python train.py --n_head=4 --activation="tanh_gelu" --bias="all" --batch_tokens=65536 --seq_len=512
MLP neurons of a small language model. Each row is named by its layer, matrix (down: output weights) and neuron, and shows model dimensions 128-223. Each number is 500 + 40 x the weight over its row's rms, rounded and kept within 0 to 999. Numbers have three digits each.
A block is one neuron, or neurons of one layer that tend to fire together. After each block is what it responds to, as a language model described it from the Wikipedia text at the highest values.

L11.down311:501512557461456498528519512518483593539517524546541520523510512474472544463471507478516430543537548437490395496548511512470497495483448516591566524515443504443509440439471489469471475542522481483504495450480594505453476473425495562493443496551491458484512526485405469476504540526496448432
L11.down314:489534468493589492462406451477502558513543448456493592502534474512455574574494562438493450570522514506493428499537478518604495519511551553528535467478472441580475522467496539418522513515522552517481512478516476491478478498472448532427444527499502466562456531444481507526456453461510584481
L11.down449:472435541496567618546501479518550411576483443485551475530502483543474504480526480497542417492534508542452493535441439451502491474534528574509542398478527587469500551510503634550523544497536493535448474481524521500441536498548498507517401494505452525544474473544511483518579570498509471479
L11.down534:423456487495470565506489462511548586454511527549480558519431400522548529488495478501516496494492504571510418537489446494508468526531505517556458444590480483596509533521541469478481499513515522422532481480477536553488469434503511463510510564480485525462501563531497476537495478479406466438
L11.down592:547455473541568403423453474506487525566512446506543566503514452535496485547539435405508496520407437498475505492465516494517465465534499529508529476465537506500507563519503524493447487511527495517463543525509496554477485453473499490504571471552514490400476533516462545487464487515471524463
L11.down648:553510506510541465506538459445566522515519485512527579536495542542515506480534603521503538499470521475491497499532439534451533485541513551485471525544475446488480564555522527504461478508528549504488463532497545485462489506463443562474431476485593549505397500534508527561446544480528527482
L11.down828:503473524486520481517504505490494434528473495445521551465490512540542456518501541462554507543448463466486495479536460501569533546518509515496491520495469428534563492517441558510444530449529512488577393521478468562430525574544459524474516535513508499504421504465497583435443514507451551457
L11.down1411:412523478474461531436521518526563504543508449473482496552549553525501513505466533518523453537495566446474456467468508519448426443469505504465571525525549527398450526505512530489471453460519478486471504493502502576492502409546504523476499486540495500469585536464413488489490459545532505498
Word pieces inside or starting personal first names, often in sports tables or cast lists, such as Jan, Louis, Christ-ian, Eleanor; also French articles like le.

L9.down807:464552462527505521483501461541444485512488469522518511499564534464504497523464570433488549442537516436538456531489491505494447491496519440515537535462508474447579492464607500491507583500462481500495462458522452552581533516516453464436513466431541474547561503541564526476471505453451499494
L9.down1051:526503505506525508507471472550480538544512531510435421485529471450432513471472500520499482479500509512552466482507522466484362573529517486435470556532528543484592455551564446478488463467527472514497542466504480470545522428569469446498482483488478507476540526552529407470497517526515475495
Mostly hyphens inside compound names and words, such as Nawa-i-Waqt, Jeon Jae-ho, NA-236 and Franco-Dutch, plus opening quote marks before titles or quoted phrases.

L2.down87:529484546457506495550481478539483497564470545485528556406509494498465478531539470399446482508517495412439470495549497505472488551464577498475514487545594506459519522509502543404469452554508502426460455543571507484504501472552401554483458473559470505490457461542490530512479480492522505503
L2.down311:502471545494478493559470465536560542498490575504562492421509531547577478501514560528510454512496454464540532492490517488458510524428467487451527506572584448539408472493537470489510532578477520518509417479580554500510522541507433520430479524535502446550523411512528541564517424535557530505
L2.down1145:561435545519516514528463454550532530589581479543537539445541514508481447558481544490487449559501494452532491492516489452478456590472509534477485496556558516479496514504522521542520485520434504488513455491516483504534523501445434521466472412534476525470523357555537513501466499506405473507
L2.down1204:505524428492494497533484475547482505538458510470507470485529491540596503496578445440465536496498476460535546489493508537478472493447476451497446515560554402565513469502537452401519525520478562470463431518538557547504444468528506530462450540494491427490521434524533522530451437505574492551
Tokens that finish or form a person's first name before a surname, like Paul, the ric of Éric, the an of Alan, in lists, credits, sports results.

L9.down537:506550486461515517533503442523516432495507411527469550524479439546532556466496490521473545535496489510539519482529471462496520520529476540504574489529536465510536442454509442496447489503504537527569502498488549478488533428497429490442504525453513540469486459568503490473514526469474465537
L9.down665:460508511455509438435506442569536531524481516501496503490527510512564491450497452516542535469479483493498563526476557486461445494528516550530527467554460498445431432512531507419457586478432482537535557573512506477500572482541502502522545481549503446480505520556511478496516503483424521553
Word pieces inside or just after the start of a word or name already seen earlier, in lists and tables, e.g. Grandi-son-ia, Fig-ul-us, Gourdo-u.

L2.down173:523508527517506472475499523496475425453504435507504537515543459531483566453521444540554465524534578450505501556489483474576476483497501541541457477438588468559510483512521534457465555503524537535536496532517450534515423495571451515491539500481482475523538559533464553506492478436558480520
L2.down286:491484493545500421571460532437508526518496552518504530518508534502475472518500495407506522473484408511495548439496492553527524520529455438461520471493513511469476436592469508520519507489494486517471453439436533547483535448467442489479517447531517479434507414511515493492523476570464458492
L2.down518:505522498491518471522498486491496445458496426484518504460537444555490484457515539606542469521512549477516501571476466452505484502499540536524486495406547497545531522531501549438507568506551546491517448586579473463485489538565450542509535504504461481542503554485488498512521453462451597480
L2.down1215:466481441465487518511492519399496553496480519595491502549449463490556457520439528489507498448439505457482567481529427486456500516543545487504490508532477481490527494511497546522506491496463485457442452518480505548492499440457479476527532561510485515548459480510464495508457417486452460507
Middle pieces inside a multi-token name or word that already appeared earlier in the passage, e.g. Ro-ch-dale, Ken-s-ington, Ha-s-kell, V-il-nius.

L11.down250:463474533531474505474525543485506467552468443460471448439536524553506476467491536462520406472456471489440404471481573565512484495524518494490432502418465483460525433545505499514540499507552528498482474495363536472483506452461575547476568507511531552484501410506517475507471500530504483601
L11.down418:508509442571472543505518504511437479475537499410540490519513498565522512503459502424534520547474559472504529458552451556505451535511517479512505543473527505546556466513518506495508524450512484481509489530488506529495490470555544492523549514477434525486438419522462539481480490509512494503
L11.down665:519459531505464502544496523448500450572556482575457506478494490483482490458496508516495520466416587473496580526431501529505457424515464537514489504505513482477593509513409497539555542488515475539539594444514540499536461501515502533472513508505483467513513373505514437468506526514447525535
L11.down766:503466464554475541530475437477496598469502598487544544505533481520472539544568450495470485526542481579474439450569475509581545509506518472505478525488471550516479460417508530473519487513488485479484456442518529481536568500511560503476527506496503494500438464474516525538467480487524543504
L11.down870:552467538426457496552555459566590525513567480461496468444515460549515496473522469588453549374575440532475525530518545546455518552485498427497473512495427480533443423549510547525498446485469461466448543446531492531515475449463502535511470452513496505486539467605565453460505473525504528544
L11.down1204:468465525479477487477540457526479517505511428542524480495474440514555435448393539551485422473488520503442466516521452509549451517553499539447460458508519526495523485542545538459522462559462493548567511446567483506480534563515499508434524510548508482527503547538522510506428541467511534444
L11.down1214:475436553502496518470512558457534497587517509505521462520526482495481509465457449435475492529534585485501498504420492494536550492484492532556454501473496475498509455537431483566497501567517565521540543482483517478473537480485528472456496456475518464560507526507536533462509449488489444541
L11.down1399:570570530574497461502470557447424486528525461484484525488507457528537520541505563510489433533490498576587563457419596450461481462417551441473463431484500540494488483484441504527529480485423501576507527480464516534507463446435478574507515460484567463470527518561485509456442550519501570456
Early or middle word pieces of proper names (people, places, species, firms) that appeared earlier, like Ru(land), Af(ri)cell, Bo(land), also year-starting 19 and invisible coordinate characters.

L2.down1229:534497521452530500478548536456514575510492509510505602457470456468422473555451484521511507467592544481487425434582548498430557522457511560504436526490476549542502452556486441452470483555491452509429469502496467516578438471546498508566476577524581541430433417485529483531519516569453480490
L2.down1233:546488562495454441440531465495504523373471520537470490490506445528460521496488489572529476528545545521527498466498411436502403534509524515526521460500474520507491532475410495516526503558568502480375484471445563408581487512432492481517476547485473565464433507542440506510446483480528516596
L2.down1263:534462516515447496597500509518464568443471488449510509561515431515524492490528545531450559554474554491504488505460500497526505460579499497518525485574459452501558503499473557541484455504556484513454538468538436509524514493482512553448510526452502443461517564493555560493493505517464492428
L2.down1364:506450497521501490551504425528509540444514493528405459524553471532549567476505474519528513572513509489518541507512516500452474472458528466427545547461463443540539541462539556503533532482433490552554506518472497517528524448529475505419564433471521490511603484491490512493491459525452431473
Final word pieces that complete adverbs, chiefly -ly, as in common'ly', wide'ly', main'ly', plus the -s of sometimes and similar adverb endings.

L9.down645:525508500532441457533500538457535531527470522536549551563539507468511489444508534466487527487529568470413484463512531536481508458512505412547470445493507443438471492534467474477462513570441567528469540406499610482465509433446475541522529453455494517511432482550455530449458505456538432496
L9.down723:465494485528519477525481474493486487549410474496484482509487486494522440532492511473548473499569525562443461432515530456497466446523556513590509497471564442493473472507424533508493471569530540497463468519557523430593472528507491587525498505482530454516484495522487504441511445494515463454
First word-piece of a person's given name, split mid-word, often in table cells or lists after a pipe or colon, such as Ch(ris), Lu(ciano), Ma(rk).

L9.down1033:428530437439497374536534464532473453477492465456475439440601563492524473438505543530472549489466537470485552529461506485484522480530526498519506464496478484472427437493505498479418503552464525512564440553514448475456468518526498519552503485490486457568512499573511520489446456463516445525
L9.down1129:505453499514446539444445519473494480495465448441438511421512448507512499413548522523481464456551550525510576459511452479447510516496556515528476500495454475404504464500503434493536456514496526454514510599506493488509516562494469448470447472457464585464496454527549474575490459499531529502
Kinship nouns right after his/her/elder in biographies, such as father, son, brother, usually followed by a name or "was"; more weakly, tokens ending a subject noun or the pronouns he/she just before their verb.

L11.down6:572519516507465500473464467501492418530449584426513528564491494511610537449520504539477454503498535546486538615492525468480517495518481426500549414410422535453441517553548460528557511519467515556516488452503475458527512487490537538520494495474469497476499587459479447485591553462462487495
L11.down79:473550498483486487556532483488502553438530576488420434535502488496495541476464495481471470457483513493461502461507523609475486451485530458538513480492371518528472491528446562481483456524551475541508468471508531517497441423456506553435558510516522519461551477481508515518461497514498468556
L11.down323:450560496502512636512539510470509550443510427461478425517505548418495527467479534514545509430574506509510477526541462467507447519506480461586493486422530483476557495471501539485509501488518492521502498553518527469534537573508547386570475511488470467501497487533484496461544488458489492499
L11.down563:499542526517498491532524515541464539541558440526525490458521505452487519478460495552479452554460473501499540537429470470426455514467502495507512560489500510405514517511482470517462483402440517450474495503514520592479463503503477468517495523547629408536430568540565518472525466513459486482
L11.down575:522453506500511474463512507513518542603528578501496502512559537515491532533458500528463494474468578516520470450498534456475477474552579527447438503557478534486530536500457492535521494579505506477490435562459539494425461443514512526500588496536475498528530452533488450514543562513490537534
L11.down975:438548506518530524469514471543451431521513537467510542517561522425539524514472522488473535494511578461584491512472498468484430501497506554510479462520414528480522488489552509513512476550524499450494487578505480464507519472529485588449468538527495535511533475525525441466425524529490516444
L11.down996:466450542476440426433486493472534533515423626480565438548484569516480460496501501530495491504495553452494433494585476505484459561521503581526437457544517452488480509521562539546445565557515468494463524531498517495460537508530512490489458515551554420545563516502560548496506466450439557536
L11.down1111:439511581496509461507459521532487389508491527521431490498476527500468572508492513553577510469504413371563543474466526487566421497438459461449492507497461512474520538517426483502514515504540491491501469570471533503514465456507597518470500501464560518564481525518509450516483574549522489453
Fires on the word right before the main verb after a subject, such as adverbs (also, previously, finally, first), relative who, plural -s.

L2.down114:487471503494529591552486486516466548495515518442517393456483436567450453525484524539551492514482506468549494490528461503531525534503509528425406491520466516435545561455473412545478555445468471494514542497504466487538603459532422511421451489538522425576453497467642518482522477452521506480
L2.down499:546485536512502567501499458496478527526449470480449448555513528465487539455470481454489528545533429501534481493477532503482577432519514563492449499529474440513526467514514532502526471462412550520499564497490545433488557463536545477497610497499520489534488520553632484431430505494479520469
L2.down607:489535505572467502468449444498420560482532602464461482520482442496504460482536437461556454459514503501515485492531479480506470427520456522500534519483400493476523463542502474498514559494556578458510445538528548505487551489517441462462443517517537494498460495531515510493514489520487543500
L2.down644:526485499521484556482459581464491477545483498472465547526533511516517521484477422382558475491501489488554481473518511506514474487533373506493543489538500489516493508539538417492500464473486513508484579589560577494545532492451482519391554560497531427475506568494625465447484465475417442475
Opening quotation marks and apostrophes just before a title or name starts, especially episode titles in table cells ("Sword of…).

L11.down149:524467546462484530481495515539460546499425502533496488506540588524487473443478527517475499454452504470448504432482480505452453517494562533487480477500554527462547487445518497574530474506506523508465544481573456519519428531513479453530443527530476499520517440523453468506479591442500548539
L11.down155:533459525494576487528493483567525462506484458467517464524502448500548489505446504531495516554528459496454525521587531536557477492507502488440497504480489446569462509482474546446510451516515549541440518494473551493459433506552485570505559467441467482499484479474513515495464458468456556476
L11.down208:520462474549477461513509505551528508546519489532474486528441532546450482492482526519518479539601466493549484495525530536419439545458583489475540523528525489494526450468457490523543506491409478578504484446549428514483473476558469544431558492416429530521463460488487466533534514548539449516
L11.down391:531480562481500474540461497546524423532500523481475506476498559534501454518484436450445457524544469455479540536606525537528526508510485466498523508503494438509487478441550482537476474545460523580533466542493567501475496465547484460514597454480481502442477481584472477519566472505499481521
L11.down448:516491511509515465415589501600534523453470477460428448489461554513493491435528500529621526512464424526465537547549480433486516530565485517540436505512465493531559488486510472490479479488531504519486519484503600483396511487521485560468532519535513513459486535537505505502526488508477528504
L11.down500:508467424602473500538444477543476545513548577427484542530543521478503503468523459519541508542472488479546531513513479588472464499465487494516516467424497480492591525500541473462446527587514502512540551501512550477438580434500416549444500507534455476471496484519519506538484482524486517528
L11.down865:517529461485570570516511466527479563459539509518464437527484602484571550440507412502546572576532461553436450418505478517531501497450443466476479471510435543495507458439550509568513490512474579497515524512554462535520493474541467518421536502450549469468494549517491483525448458466518463534
L11.down1184:469542480465514511493504452430568525458521468490606481491547535498490424524478439459464537508424540468522562484526585466461449491525449530494530567444558481535510501525537358497489553488543447484499544504422578557529529502506448558552537486459561514499509504430530454527489567411421486438
Opening quote marks, mostly a straight double quote after verbs like wrote or said, that begin quoted speech or titles; sometimes other opening punctuation, such as a parenthesis, slash, dollar sign or backslash.